python train.py --n_layer=15 --d_model=320 --head_dim=64 --activation="swiglu" --qk_norm=true --tie_embeddings=true --init_std_up=0.02 --lr=0.0114 --beta1=0.9 --lr_head=0.00801 --warmup_steps=46
MLP neurons of a small language model. Each row is named by its layer, matrix (down: output weights) and neuron, and shows model dimensions 16-207. Each number is 500 + 40 x the weight over its row's rms, rounded and kept within 0 to 999. Numbers have three digits each. A neuron's up and down rows have the sign that makes its largest values positive.
After each neuron's rows, "raises" lists the tokens whose logits its output raises most directly, leaving later layers aside.

L10.down721:469544516483462527487507524511516611539526511505554544469496422466429536510465506479434472521464486431477471482500491477512470521473556539484536551442402557488468525589540514440532495462514473471510518538516495449424548483466498420482487538498462501492477527533524452511465498532499471554520513583538479459535506536545496483380493565515529511412498530455520547471477472518500499530483451493463411528372455515517535509482504423515474527550555558572488569518536473543545539523527506516557521490491522410505520473526489512439576512442497486485491478477560563515506549467456504584
raises: "ving", "ves", "vey", "fer", "ved"

L2.down679:536437538563469401497542494481481523500504476482472466490470519500472449478496467534458536498423522549528458581557482547504495523449561545486522494468529527550466496516528547478480519521473515478468481503597504507578522514534495506538475511482504506496450445473479469460505436566529553608493461517492477470454512498398463519494457506518459549594469529571482508527470467432546572578519563484525486535586528585481465536590469486494477551484553469515411445512550483504563515499492479444520529470464520565499514508523547535525524482482579502493461519442506504574470491482440515474
raises: "over", "ing", "overs", "ed", "s"

L12.down826:438469488498509488564485529484485545434517498437573484610504493578516442525549461479499502496504472507473461489459440498485521487534500486559579517532489515540516509468522533541471508508547477495546467540507544498482505532498497522447486480513508455512446532499452477555491435486495514519439477528568540559473496419408523521463504523422469470450454536573429527485510477475485518560543560535475483529449467459471503529513494554491504563541505570416510489560482528575442450495517497536508518442494529479499463476517506488439548563523567428523514510466455479548534545519451470417
raises: "ading", "ad", "ams", "eper", "aching"

L9.down112:473428469455457524503484475511530487457487487518507540505533543501514470518464507564544473510448524486571521455531477511531514516521510503646471398474514448480536559530563578503476577474513461527578540528506508480490533532465419486568450475564464518490508482491478534540530448468541485538531572489377523500462509494417554465434472498482507487475515459518486435490589446481516436526456532552572511510508533514478483527504516562449493487486475525558497466574398452538573482484489535542483474501459465558491496555505476424450526483462497529494521498527533523567434445529567485424
raises: " species", "idae", " Genus", " females", " Species"

L9.down417:468508483445565533472494520535540517504535537518508494537454531486551513503460505491511515572537544440511519487520494464513475459496532398479449564541498514494506542503518412461606494466470472478487452485455452494548427483541517536534473485541470512443505494556531527552534496464515499580452456514538559499539508502543524529469498463471567430516475476587472452545463493519473466436451379473572537441527512492530546405490496527565537493618460504433447452505502462483457514460534431484444454368476462538460444449435455500520479526524520486517426511501501484476455525468501543478
raises: " July", " February", " January", "ruary", " April"

L12.down257:527514478521442526531498583550382480496535426579462517408558564513483510532574558510417559410489490501565487492545539533505498517476437525548466491538463441521467539476479591445492505509511559440554547501492493495466493493502563473410488497542547527504527508444491491477492559467506449502492504500485491457528493528503537460509527443457474478498472497445491508587502534499494467491430470455511527523573552459558471500501445566457509498543472468563444507483465515530484532487520478526502464425504515519491534517559524579485496513520513463576490484409498533528501461506496518486
raises: " appeared", " received", " became", " got", " remained"

L10.down973:527436538442431457544540446514477507465476512514507517536528530444480520475482433464526535445491463527489543539488505529489526535472513554531600522527526491479504513535564531495419569560484539500495513493501441406446484494524551547482484491474538512498529450473517431559516531456515498510434544531506542541504511538558506520510535510497533515486482433540419459407412516486510526525413473488505481468497482520487541477439486542547468498508526510510492454497455520485505479497577462593555575390465549511519531512466451596470525550500463512499481497507586543501475529528479511527
raises: "ed", "ment", "ings", "ative", "ing"

L12.down608:555429557514473542481475542512529518494509472489509554472451441552500486567528596543454539520491477499518497536473505436464537487455443506485476498500474482487426492535549510506512529496511447583472476491470441575528429581480454537466545510519536541481545473503544430475504490472485397519516511467444583508529561472478549501562498429494481511472489506542519514532563541482431521458494472440452520484531513546456483513497533411437496493468524528491513527499525468546515478483465485488491510454486477511508574446526368531516486543575484493505491545513526447526521583586534558420
raises: " Jr", " Ohio", " Illinois", " California", "aska"

L2.down314:508457517531543535497503496445515506548509513582545473433504452502583487585505480438472481461477482529472493476464518465524485455454472484549471431505490526500507484428481444435505518484473524500490551569544453502546501567422511448416435580504484498529471544481511514436461509430519428542473420480576481489515501468489510528449514477485485414462509551449521498481490443454497469542535541564504500426464524446544484529548449444426537542502519488470494528505546498546523538481462488497516528474467525582490502561455518509449542470478403466535497494425486480515517491434544440485
raises: "acy", " map", "vey", " basis", "ically"

L2.down765:426490512516501442505476404455513511482473487545551552461533441534504482530458536534483560484509525487476471441480507529462518510401481507539511512537475494474465574473515486446505491520528523496488485524479458461485543515549402520515461506459557539502432618465506499497449490547482476466507481475458510499546466471487542528520533480489517548525473466473507491469448386459449532585471532496490533433504523468581498584568478528473473401458454506530459455483537592502537518498436468513442487536493537524521495542437511540487445501515445473554497556532478558556512499435483458511
raises: "nel", "ni", "ald", "n", "nal"